config = dict(
    num_hidden_layers=13,
    hidden_size=192,
    num_attention_heads=9,
    num_key_value_heads=9,
    head_dim=32,
    intermediate_size=512,
    vocab_size=2048,
    hidden_act='swiglu',
    norm='rmsnorm',
    norm_place='out',
    norm_eps=1e-06,
    positions='rope',
    rope_theta=2240.0,
    rope_fraction=1.0,
    qk_norm=True,
    attn_scale=0.177,
    bias='none',
    tie_word_embeddings=False,
    parallel_block=False,
    init='uniform',
    init_std_qkv=0.0341,
    init_std_o=0.00545,
    init_std_up=0.0341,
    init_std_down=0.00409,
    optimizer='laprop',
    learning_rate=0.00199,
    beta1=0.9,
    beta2=0.95,
    weight_decay=0.049,
    lr_head=0.00468,
    warmup_steps=434,
    schedule='wsd',
    decay_fraction=0.652,
    decay_shape='linear',
    final_lr_fraction=0.0,
    batch_tokens=32768,
    max_seq_len=512,
    doc_mask=True,
    z_loss=0.0001,
    train_tokens=281000000,
    max_steps=8576,
    dataset='wikipedia_en',
)
MLP neurons of a small language model. Each row is named by its layer, matrix (gate and up: input weights) and neuron, and shows model dimensions 0-127. Each number is 128 + 32 x the weight over its row's rms, rounded and kept within 0 to 255. A neuron's up and down rows have the sign that makes its largest values positive.
After each neuron's rows, "fires in" lists the words (lower case) most often at its 100 highest values on Wikipedia text that the model never trained on.

L4.gate104 [ 56 146 119 132 109 132 195 132 171 146 163 119 126 133 140  99 152  99 141 149  84 184 118 136  96 162 132 135 151 148 105 180 173 104 138 127  89 121 207  99 144 148 171  97 140 167 112 167 179 204 106 162 118 186  85  87  95 141  71  91 120 142  96 156  91 118 131 109  65 111 138 146 105  87 125 129  62 149 106 120 136 116  70 156 154 132 165 171 110 213 126 141 108 123 145 127  65 147 135 119 125 125 124  93 143 138 145 114 142 137 123 146 147 105  80 127 142 113 179 102 214 132 193 156 118 112 133 138]
L4.up104 [127 157 129 163  82 148 101 187 153 165 189 136 119  84  94 168  65 191 130 167 152 142 151 127  88  99 150 111 150 116 152 145 143 164 105  86 112 144 109 112  94 145 171 107 107 151 129  84 110 154 102 131 152 170 155 141 140  59  67 152 104 144 142 142 138 175 126 144 133 150 132 145 120 100  98 121  89 149 119 115 112 130 160 109 145 130 114 121 159 117 132 100  93 138 155  90 102 106  84  98 163 169 167 159 116  77 196 180 101 134 169 156  73 120 126 108  74 188 143  41 131 139 151 127 112 156  88  51]
fires in: "band", "album", "group", "bands", "ave", "digital"

L5.gate392 [ 91  58 145 144  94 152 101 102  82 157 112 108 110 171 104 146 107 119 146 154  93 162 106 150  67 140 141 170  94 131 142 114  88 156 158 132 103  83 145  99 101 142 189  95 127 114 162 151 147 170  86 152 114 112  90 117  95 154 141 147 163 122 133 156  75 157 154 159  76 102 153 124 135 101 159 165  99 141 101 149 156  76 187 111 141 148 124 179  66 138 154 216 114 166 170 124  41 148 144 160 120 103 135 137 136 122 118 179 116 102 113 164 121 111 121 157 123 145 198 187 143 179 149  88 147 102 114  81]
L5.up392 [110  89 154 176 165  79 103 113  53  81  81 130 134 155 127 157  70 136 170 152 158 103 163 135 116 133 143 147  99 165 158 187 163 163 104  98 141 118 143 107 113 153 210 164 160  96  81 128 135  95 161 152 112  40 143 133 182 171 133 121 158 102 153  84 165  84 146 165 138 108 222 145 107 124 182 145 138 131 143 136 110 130 175  78  83 160 134 143 122 129 137 175 128 111 110 109 106 139  99 138 126 129 183  93 175 205 110  92 100 155 130 113 131 131 116 141 139 133 109 146 111 141 144 158 149 130 101 118]
fires in: "show", "would", "australia", "began", "region", "ii"

L8.gate454 [133 134 129 161 162 102  95 119 143 146 172 156 124 105 112 123 111  95  91 134  97 200  89 151 125 214 121 121 107 180 128 149 114 157 143 122  80 100  89 127  80  96 133  96 135 147 206 110 169  48 101 160 120 127 171 106  84 127 115 134 125 149 122 103 141 114 173  97 163 108 148 141 125 112  98  86 176 129  83 114 140 119 119 161 203 141 161 116  98 121 107 124 130  48 152 106  94 138 155 119  97  68  99  86 145 150 145  76  89 153  86 116 105 106 156 109 130 144 129 168 135 142 118 139  80  59 125  80]
L8.up454 [116 126 131  95 156  97 150 171 111  86 108  81  98 156 142 150 155 142 175 139 110 153 122 118 178 120  43 108 136 128 126 165 171 136 108 179 107 115  93 135 127 136 103 148 187 143 182 180 122 173 131 123 104 173 119  94 146 117 125  52 113 114 135 120 151 153  95  79 114 133 125 103 143  81 137 110 175 225 141 107 117  81 150 130  90 131 205 117  97  85 142 178 143 126  84  71 134 140 201 184  97 145 144 114 112 181  91 107 118 171 105 106 119  89 175 105 163 160 151  86 156 113 142 103 159 136 138 139]
fires in: "on", "as", "near", "due", "so"

L9.gate171 [113  80  86 140 142 152 155  93 186 110 147 125 120 118 144 116 102 130 105 163  93 157 150 155  88  96 157  75 153 110 130 106 123 131 169 177  91 116 146 153 126 141 149 146 170 165 117 129 114  45 131 156 187 122 105 113 124 140 146 117  83 115  67 132  81 111 132 129  92 125 119 130 111 205 111 120  83 225 101 165  73 149  73 131  90 144  82 134 160 165 194 137 125 199  92 110 134 145 106 163 131 113  92 157 103 115 104 153 162  99  76 163 171  69 161 140 126  93 101 137 166  93 163 111 149 158  72 103]
L9.up171 [117 128 110 169 153 149  84 148 168 140  78 134 141 184 220 142 123 118  93  79  75  89 110 140 145 145 108  75  70 109  96 138 147 132 115 117  91 130 116 136  89  86  71 130 152 160  88 165 141 131 164  97 150  65 146 129 122 118 115  75 143 125 167 117 176 130 182 175  94 182  91  66 121 160  40 118 104 163 163 143 137 147 155 112  53 144  72  65 105 160 152 193 146 134 144  61 128 113 114 125 105 168 125 152 139  84 145 143 133 130 134 168 106 151  75 139 122 163 103 148 163 139 192 143 121 150 188 188]
fires in: "he", "who", "health", "heilbronn"

L8.gate72 [141 156 121 100 113 142  57 117  98 146 141  95 160 110 139 140 178 149 153 141  83 133 134 223 158 131  98 142 158  57 180 141 162 101 129 150  80 118  87 112  89 152 106 108  88 173 105 146 134 125 156 163 104 175 175 148 150 177 128 156  84 147  79 114 148 101  71 138 110  72 123 138 154  85 131 163 170 187 114 117 102  95 177  97 175 159 145 151 175  91 196 179  65 118 158 115 162 143 169  88 108 168 121 101 137 175 103 152 138 146 209 151 134 104 128 141  87 141 150 145 131 116 157 178 123 147 139 112]
L8.up72 [151 153 176 163 149 140 115 174 110  83 167 176 184 144 180 146 136 121 165  51 145 137 136 151 119  96 170 144 132 149  61 167 111 137 164 184 114 102 159 135  96 144  96 115 142  75  56 111 136 142 140 151 118 166 128 147 128 145 137 188 159 121 160 144 158 107  92 197 126 136 156 124  88 115 117 126 101  60 144 106 115  97 119 108 156 126  63 163 126  90 117 129 130  80 151 104 134 116  92  97 193 141 117 127 108 182 127  99  74  81 148 178 101 134 141  94  85 142 191 101  81 162 102 173 118 161 174 110]
fires in: "new", "near", "higher", "completely", "high"

L8.gate244 [160  83 111 135  78 139 118 102 129 161 219 130 167 109 103 163 168  94 127 118  93  88 139 182  65  94  36 192 108 131 153 154  69 151 127 137  72 182 134 105  45 133 107 136 144 191 131 104 101 148 130 144 157  99 137 170 111 127 122 135 141 143 111 117 110 134 183 172 132  74  79 104 144 131 124  87  95 110  80 149 206 116 156 129 176 131  86 138 118 115 115 154 116 125 148 132 136 174 158 110 120  98 132 130 128 120 143 124 156 110 153 181 163 103 149 152 138 176 143 161 149 114 104 144 111 170 125 109]
L8.up244 [105  76 108 111 118 163  73 151 126 159 207 165 119  88 105 141 137 163 167 151 100 101 104 168 144 103 131 186 118 151 146 125 108  77 114  67 131  88 103 151 110 122 156 125  44 156  80  85 136 118 124 129 217  89 149 115  66 141 131 120 131 127 190 123 118 139 143  86 116 107  82 134 106 150 132  61  97 173 138 161  73 134 162 133 110 111 171  92 147 206  72 125 168  76 136 141 140  97 175 110 130 157 164 128 127 173 136 148  94 135 125 162 126 138 181  75 142 121 123 121 171 187 131 114  95 161  93 114]
fires in: "his", "her", "s", "their"

L2.gate341 [145  81 123 120 140 130 137  94 177 128  85 129 111  96 120  97 134 129 126 112 132  39  93 103 165 174 130 131 108 116 143 115 144 144 114 174 124 189 123 196 115 168 175  86 170 119 178 125 149  89 144 151 150 134 175 174 108 111 147 100 110  79  99 128 105 149 150 108 103 137 125 145 130 147 163 136 133 142  89  76 159  50 126 212 143 159 120 191 123  94 109 156 116 154  86  92  74 134 119 145 181 114 145  47 118 179 136 132 131 145  77 174 135  84  98 140 131 109 137 127  97 154 157 149 148 138 164 124]
L2.up341 [175 178 107  91 121 132 152  88 137 135 150  68 151 149 167 106 150 123 109  27 165 116 159 111 118 135 164 113 108 148 125 142 165 113 102 151 177  90 170  81  87 163 110 211 101  88 142 130 101 111 148  74 126 139 156 122 160 131  77 115 119  76  96 223 143 126  95 131 177 122 139 185 143  72 139 147 105 161 119 148 125 160 149 181  73 102  98 125 150 105 146 151 130 178  75 127 105 127 143 145 135  77 174 137  98 175 123 117 147  93 123 134 133 186 168 138 102 107 218 156 137 144 131  99 159  89 145  97]
fires in: "that", "to", "early", "been", "million", "end"

L8.gate21 [ 79 186 105 108  71 141 115 128 172 118 173 179 123 166 147 114 107 107 131 130  81 184 155 137  53 158  39 114 103  71 117 123 118 105 157 188 149 128 129 164 120 155 134  74 134 128 108 116  78 108 181 149 151 123 101 118  87 168 111  93 130 111 137 144  84 110  83 130  97 117  90 128  90  92 114 162  85 165  83 160 110  75 117 140 132  95  98 199 144 172 133 111 139 123 147 140 134 118  99  66 122  53 128 105 162 145 180 128 192  86 122 121 168  77 119 121 157 124 101 152 144 146 149 139 111 145 143  79]
L8.up21 [109 139 138  91 129 145 133 127 106 167  73  93  95  73 171 168 132 126 112  91 127 110 196  97 130  86 125 123 126 124 145 106  87 131 127 159  73  75 159 100  41 105 158 104 126 143 145 155 136 166 110 133 113 109 121 141 116 107 135 160 151 135 168  94 110 106 122 177 146  67 128  48 164 134 189 135 167 175 108 155 125 121 162 138 152  96 117 171 101 110  91 157 144 141 134 115  89 112 119 200 149 156 115 140 113  63 128 203 197 133 153 123  84 149 127 142 104 102 186 106 160 189 147 159  96  65 136 118]
fires in: "first", "new", "second", "original", "previous"

L3.gate307 [159 149  35 134 146 103 140  87 107 161  97 106 173 182  82 139 104 134 160 117 175  67 137 136  75 111 159 113 144 131 134 179 134 160 118 215 117 113 171 159 156  89  94 171  72  86 125 186 158  79  97 181  71 154 177 156  93 146 121 149 130  46  78 132 123 119 160 111  83 124 163 188 133 183  64  96 135 158  82 168 160 116 133 119 135 111 119 137  90 107  97 109 120 125 151 118 117 233 134 159 123  88 120 156  98 146 112 111 153 131 143 112 138 148 139 142 120 108 190 124 130 156 136 140 117  82 165 116]
L3.up307 [149 185 124 124 122 183 125 137 137 154 139  91 185 126 148 131 128 169  74  89 144 149 147 106 153 149 128 186 155  66 143 143 122 211 169  96 109 149 121 127 120 120 126 101 176 132  59 149 157 105 103 103 103 123 114 104 176 186 114 124 142 179 129  87 102  70 147 118 111  65 176 146 147 160 169 157 141 134 160 168  75 129  66 104 149  93 167 137 212 123 122 120 137 173 113  83 171 190 180 151 143 142 144 140 165 117 156  94 108  99 189 137  97 141  97 126 141 126 125  86 124  56  91 140 156 198 133 143]
fires in: "served", "announced", "created", "considered", "founded", "hold"

L2.gate20 [ 69 120 122 186 133 141 135 165 161  85 117 122  64 116 141 115  83 141 131 129  96 116  93 109 156 114 164 134 127 125 108 172 115 117 114 158 150  88 105 132 124 111 136 172  98 105 160  63 106 166  78 102 127 167 103 223  23 156 128 125 151 127 115 154  75 116 120 143 134 122  58 147 118 107 146 113 158 177 131 143  88 116 120  76 168 174 150 158 105 156  86 166 208 137 116 116 124 106 135 121 114 121 107 132 121 148 124 204 119 168 152 112 146 164  85 122 176 122 120  80 126 107 130 236 128 134  85 122]
L2.up20 [ 81 120  84 134 132 186 148  87 128 112  88 102 101 103  85 167 169 104 105 107  90  75 143 155 136  32 118 148 119 105  91 150 140  66 143 155 132 128 161 125  87 175 182 120 146 115 138 136 139 120  97 126 158 142 132 114  95 154 180 171 119  97 144  92 126 143 129 114 114 128 115 148  86 123 156 147  68 116 113 135 157 111 211 107 129  98 129 173 108 133 143 118 164  98  89 152  81 110 118 139 129 129  77 116 154 159 101 170  80 197 167 111  71 137 202 127 101 155 123 101 193 124 117 138 100 116 139 104]
fires in: "their", "before", "her", "she", "his", "this"

L8.gate41 [145 165 121 103 100 119 111 166 148 112  64  91 158 144 111  71 134 145 142 161 110 119 133 117 127 115  96 139 120  43 119  82 157  95 124 118  80 126 139 167 171 153 116 138 127  53 121 112  17 148 167 122 118  80 120  82 152  82 145 110 132 149 103 145  71  31 132  85 154 127 112 158 153 174 119  94 155 134  92  98 141 110 151  93 111 155 150 132 121 123 160 156 128  67 146 112 165 144  87  79 154 167  86 117 139 115 165 168 138 104  13 163 127 145 119 130 107 120  78 124 150 111 123 156 144 114 142 156]
L8.up41 [134 139 176  87 118 138 108 121 196  91 155 140 100 171 168  77 135 118  90 134 139 142 142 115 120 145 107 159  85 118  94 130 152 144 154 133  96  99  84  91 109  99 148 109 132 112 131 141 122 121 124 189 147 112 154 116 146  96 156 181 172 146 113 198 138 131  51 106 110 115 122  99 128  96 168 138 117 105 136 155 147  85 134  84 108 145  90 190 104  76 133 196  98 113  63 128  78 113 122 150  68 158 164  45 143 140  97  76 150 126  70 172 138 156  72  82 110 134 142 108 204  91 144 116 123 161 101 134]
fires in: "but", "until", "solid", "so"

L8.gate238 [117 171 149 209 165 133 165 159 163 140 181 147 122 157 203 165 155 102 119 135 122 128 124 129 103 154  89 170  49 138 148 146 175 171 120 152  55 136 119 154  55  98 115  94  98 119  67 109 128 105 142 111 150 105 136 128  76 175  71 192 119 145 145 122  95 139  94 140 188 114 122 142 118 164 143 102 151 191 170 152 131  86 130 162 143  89  99 142 104 133 130 129  63  86 112 137 166 104 112 110 129  82 175 127 114 135 145 124 143 106 174 162 112  85 126 159 137 160 111 161 134 124 126 142 144 114 137 115]
L8.up238 [191 156 138 136 127 132 160 105 116 114 146  94 123 121  90 138 136 122 110 140 182 157 141  92 125 176 118 162 126 131  62 137  69 109 172 115  93  87 158  44 121 115  69 134 117 152 103 117 132 122 152 142 147 141 182 133 116 135 207 212 153 148 167 124 149  84 132 173  92  94  81 145  82 205  98 111  97  88 100 135 138 176 118 129  47 154 147 150 127 131 111 187 132 153 116  98 199 123 158 124 145 140  78  98 140  81 113 103 142 141  92 156  94 177 151 103  84 101 175 151 107 142 118 123 129 107 143 135]
fires in: "three", "two", "000", "five", "big"

L5.gate243 [137 168  96 113  99  80 142 156 141 113  81  84 120 155 106  78 123 126 117 139 152 133 105 153 127 121 127  56 133 120  86 154 129 116 118 156 116 140 107  52 133  90 103 116 125 123 152 148 119 178  97  87  34  82  63  94 193 131 118 134  99 128 101 126 119 158 112 142 114 101 121 114 117 125  57 131 124 142 132 112 190 108 139 138 168 143  89 180 132 100 149 126 112 142 136  66 112 154 111 165  76 135  45 137 173  73 132 185 128 162  80 124 137  93 141 153 145 166 137 131 159 157 147 123 115  80 158 155]
L5.up243 [146 135 127 123 144 134 122 117 160  84  93 145 152 115 156 126 128 115 167 180 152 132 168  91 145 217 107  64  41 123 136 167  88 111 101 104 110 128 116 191 139  82 144  90  75 129 115  66 145 112  83 148 100 107  94 130 106  81 131 129  87  49 167 150 164 105 139 112 137 135  92 166 164 123 155 131 106 111 100 123  86 129 152 140 149 110 132 141 125 152  65 145 133  95 130 161 123 166  98 101 184 119  98 124 164 136 127 149 131 134  66 146 150  83 128 171 163 150 138 162 121 142 132 155  67 125  85  90]
fires in: "that", "said", "location", "stated"

L8.gate355 [ 96 157  74 172  88 162 130 159 165 179 114 110 140 129 140 174 132 132 115 192 129 177 134 126 100 129 148 153  90  55 170 129 145 162 145 165 116 127 106 166 121 122 123 169 113 133 139 126 114 161 138  87  82  90 100 151 156  97 102  70 132 170 116 159 112 126 140 132  72  72  27 140 118 115  87 136 145 142  88 110 148 139 151 166 155 133 107 145 174 167  97 108 100 132 130 170 153 147  86  86 163  89 132 102 141 225 153 121 105 131 116 134 131  87 154 120 104 127  92  87 146  90 106 150 129  77 166 148]
L8.up355 [112 159 173 121 141 114 157 103 173 103 127 133 155  52 150 135  82 124 183 137 114 153 105 137 159 114 106 174  77 132 103  56  96 156 126 127  85 164 118 135 203 150 136 100 138 120  80  83  99 148 157 215 149  44 142 133  76 134 140 136 130 113  97 134 131 126 128 119 179 118  73  90 149  94  91 126 184 136  84 108 135  98 144 180 148  97 142 161 140 131 175 158 135 152 108 164 126 117 131 204 138 129  88 117 150 130 158 129 143 127  65 142 127 110 170 164 150 147  89 132 105  92 125 118 195 101 134  69]
fires in: "one", "this", "these", "that", "following", "only"

L8.gate469 [150 183 148 104 151  73  90 125 140  94 144 142 156 158 162  92 147 172 181 117 122 106 127 167 163 159  83  86  87 123 119 171 131 188 116 114  88 112  50 152 136 136 134  98 128  95 162 161 110 136 153  96 166 150 124 119 181 189  44 108 168  83 122 106 138 109 196 114 122  47 113 126 168  84 129 114 165 126  99 123 118 135  89 158 180 131 127 136 184 143 143  96 154 118 154 130 180 189 116 165 155 115 102 112 115 190 133  84 160  99 134 131 130 123 153 140 133 141 115 117  62  93 105 159  83 118  94  66]
L8.up469 [178 110 103 151 123 130 134 102 134 140  83 146 151 152 139 189 159 179 124 110 155 121 123 116 151 121 130 168  74 172  73 108 122 122 149  87 125  85 146 134  86 132 129 166 104 106  82  88  99 160 127  93 185 126 151 115 121 170 124 189 159 176  91 191 151  59 143 173 147 125  78  68  61 137 172 160 131  96 172 165 171  97 131 152 137 160  72  92 125 144 187 122 102 108 107 108 126  95 103 132 138 140 115 127 144 172 161 158 172  74 116 125 106 146 155  54 111 192 119 167 148 185  99 160 134 165 109  76]
fires in: "known", "such", "well"

L4.gate81 [ 71 119 113 113  47 146 172 152  82 196 122 107 159 116 110 124 107 123 122 119  90 151  84 138 104 176 125 174 117 165 194 111 134 130 155 110 109 105 158 103 141 144  98 148  84 121 140 131  82 135  80 113 132 146  70  99 187 125  93 151 201 171  97 113 195 118  71 129 106 150 167 144 103  79 111 167  96 139 135 153 153 111  98 177 147 117 124  99  86 152 111 116  90 131 144 108 140 145 108 130  72 130  77  97 131 107 111 185 117 165 145 166 194 138 142 152 160 106 157 134 159 208 149 123 100 100 183 164]
L4.up81 [127 164 118 127  81 124 138 108 104 103 115 127 116 123 144 131 119 189  94 151 133  68 173 175  86 122 115  99 158  91  92 141 129 173  82 168 185 146 117 109 156 176 140 173 123 100  97 106 157  93  77 159  65 153 128 121 117 108 119 148 126  81 152 153 118 148 133 184 130 122 177 116 237 143 136 157  77 103  75 169 159 118 199 157 140 137  96 152 156 162 133 140 135  86 119 112 100 143 122 172 131 158 184 108 132 166 116 115 132 204 137 125 171 102 141 114 118 132 136 132 208 156 119 109 143 101 139 125]
fires in: "during", "2", "would", "love", "married", "began"

L5.gate492 [126 112 125 118 154 106  63 156 118  92 137 121 117 118 114 137 121 156 111 113  93 165  97 166 119  89  92 101 103 106 157 158 116 107  79 156  68  68 136 125  82  75 165 114  78 117 126  73 150 120  89 138 132 106 122 139 120 141 106 121 157 104 120 165 111 129 138 199 137  81 116 126 128  99   0 127 129 126 119 158 132  70 133 109  69  81 150 201 142 167  73 136 154 190 131 150 129 107 193 128  92  86 117 167 140 107 124 206  94 119 179 127 187  95  90 153 164 135 157 162 107 107 150 112 141 158 107  87]
L5.up492 [135 175 100 141 147 145 119  51 176 136  93 141 122 115 139 174 120 105 158 219 194 163 136  93 162  93  83 144 109 111 158 140 112 102 145 104 146 138 122 154 127 111 175 126 142 152  92  81 127 127  85 135 146 109 122 163 159 119 153 150 121 128 119 114  51  89 188 111 120 174 132 114  87 123 123 120 107 131  98 123 126  77 153 170 114 139 182 154 136 115 118 133 124 126 176 141  97 128 129 132 221  81 128  68 103 129 105 162 162 169 144 150  79 109 145 151 126 183  47 111 131 143  53 199 111  80 117 142]
fires in: "the", "new", "first", "french", "former", "international"

L2.gate330 [129 167  87 196 136 167 183 170 167  98 131 149 134  81 175 120 169 127 130 115 142 123 118  87  88  64 103 103 112 107 117 159 125 218 107 110 131 130 198 181 119 135 158 138 183  82 113 159  72  79 148 178 134 157 184 100 186  85 127 120 105 124 155 103 174 130 132 126 119  94 193 203 103 152 120 159 120 121 133  80 127 103 155 129 143  64 136 125 100 137 116 106 138 108 108 160 110 158 141 120 127 120 140  79 126 131 143 125  72 110 127 108 115 147 127  87  60  94 148 111 174 148  85 110 151  98 111 158]
L2.up330 [ 62 133 154 106  93  96 124  97 140 156  96 153 200 152 138  97 129 177 154 169 149  97 154 120 179 170 118  98 132 116 134 174 133 108 113  92 105 166 169 121 117  80 162  93 140 141  46 108 113  91 132 125 127 125 132  70 116 115 152 151 132 132 174  97 144 130 178 154  83 166  70 159 157 120  77  96 133 110  95 120 151  92 173 105 157 210 170 142 105 134 116 137 151 140 156 142 143 204 124 134 223 110 120 100 119  98 204 141 124 175 127 104 100 136 149 157 163  99 149 140 169 115 108 181 121 124 133 144]
fires in: "system", "made", "built", "information"

L5.gate50 [102 148 122 152 198  92 177 168 114  78 106 128 152 126  95 117 169 135 148 137 110 124 119 101 122 135 191 117 134 119 171 100 178 133 195 114 120 131 117 122 125 154 117 173 153 132 179 209 153  75 135 147 152 181 114 156  72 148 167 118 128 153 159 142 110  90  97 182 120  78 152  87 157 119 127  88 148 138 106 139 136 130 102 118 114  55 172 151 106 123 146 140 131 162  96 129 107 128 144 123 139 155 122 170 135 160 165 166 143 145 163  97 157 149 107 187  82  73 190 129 146 115 124 186 111 100 156 128]
L5.up50 [116 134 133 151 104 218 138  65 151 146 105 166  74 114 154 176  84 124 125 165  68 164  29 104 158 126 150 105 147 113 125 127  65 101 128 170 111 147 174 137  63 171 152 111 126 121  88 172 139 118 139 172 124 155 163 126 125 111 131 129 153 100 175 126  90 129  70 138 125 141  79  99  80 131 109 127 167 155 138  96 112 152 180 144 110  95 154 154 159 128 155 193 165 111 153 104 124 152  98 141 171 142 109 124 132 166 123  94 112 181  95 125 102 141 113 156 139  75 173 126 110 147 132 157 157 169 117  71]
fires in: "which", "who", "that"

L2.gate458 [132 115  93 128 146  91 118 149 120 124 117  94 104  78  91 137 146 131  84 137 121 135  77 155 156 143 139 131 109 145 132 170  77 138 133 186 109 115 115 141  60 186 192  98 118 110 192 104 100 108 124 149 169 138 104 179 115 134 106  82  81  61 106 117 163 124 136 143  70  91 109  97 123  98 109 157 115 159 145  75 121 115 170 154 118 117 115 161 156  74 162  85 129 116  96 162 119 119 109 116 107 132 118 143 153  99 134 132 105 101  90 157 215 142  99 113 122 137 168 179 105 149  82 149  97 194 109 101]
L2.up458 [132 147 119 112 168 147 174 189  56 172 119 150 164 162 146 166 120 124 102  92 127 148 134  87 119 146  87 104 136 110 163 186 168 147 169 141 116  93  84 138 122 170 121 149 142  93 130 129 126 146 154  62 140 158 147  95  71 145 122 116 140 158 128 108 177 140 101 122 121 198  77 180  98 147 146 195 170  88 168 136  76  94 129 158  99 102 114 107  99 136  87  65 128 129 109  99 148 157  85 109  90 164  87 189 141 112 130 128 154 110 153 124 119 195 149 118 105  90 155 156 105 161  86 162 118 172 142 111]
fires in: "out", "up", "down", "back", "download", "over"

L8.gate351 [ 89  96  98 114 135 136 181 153 143 115 186 170 159  87 132  89 167 141 135 106 158  49 173  83 138 124 165 120 113 103 124 116 106  75 124 148 113 122 110 127 171 128  87 148 106 127 154 124 142  78 158 125 102 214 133 148 102 215  79 144 145 207  80  97 159 123 146 129  64 122  79 163 109 145  95 152 103 159 102 175 184  69 110 119 127  86 127 137 190 132 149 141 119 134 164  92 115 130  83 120 128 102  94 100 153 190 123  78 172 132  97 160 141 142 131 104 126 109 182 174 140 109 176  65 137 107 130 158]
L8.up351 [175 136 130 130 109 168 133  80 114 161 145  87 109 119 143 113  89 138 118  99 101  99 126 137 157 119 113  98 131 104 126 140  82 165  94 157 132 167  90 165 141 170  77 137  68 111 154  90 125 165 135 166  76 167 101 160 101  94 124 173 104 107 122 118 162 111 132 122 152  89 148 149 110 209 194 138  75 110 108 177 175  53  97  62 131  97 172 172 132  88 169 182 119 120 152  86 142 114 108  76  65 120 102 175 134 108 109 126 148 161 155 129 153 125  87 141 114 180  92 171  82 137 111 200 156 154 143 146]
fires in: "later", "early", "february", "june", "october", "november"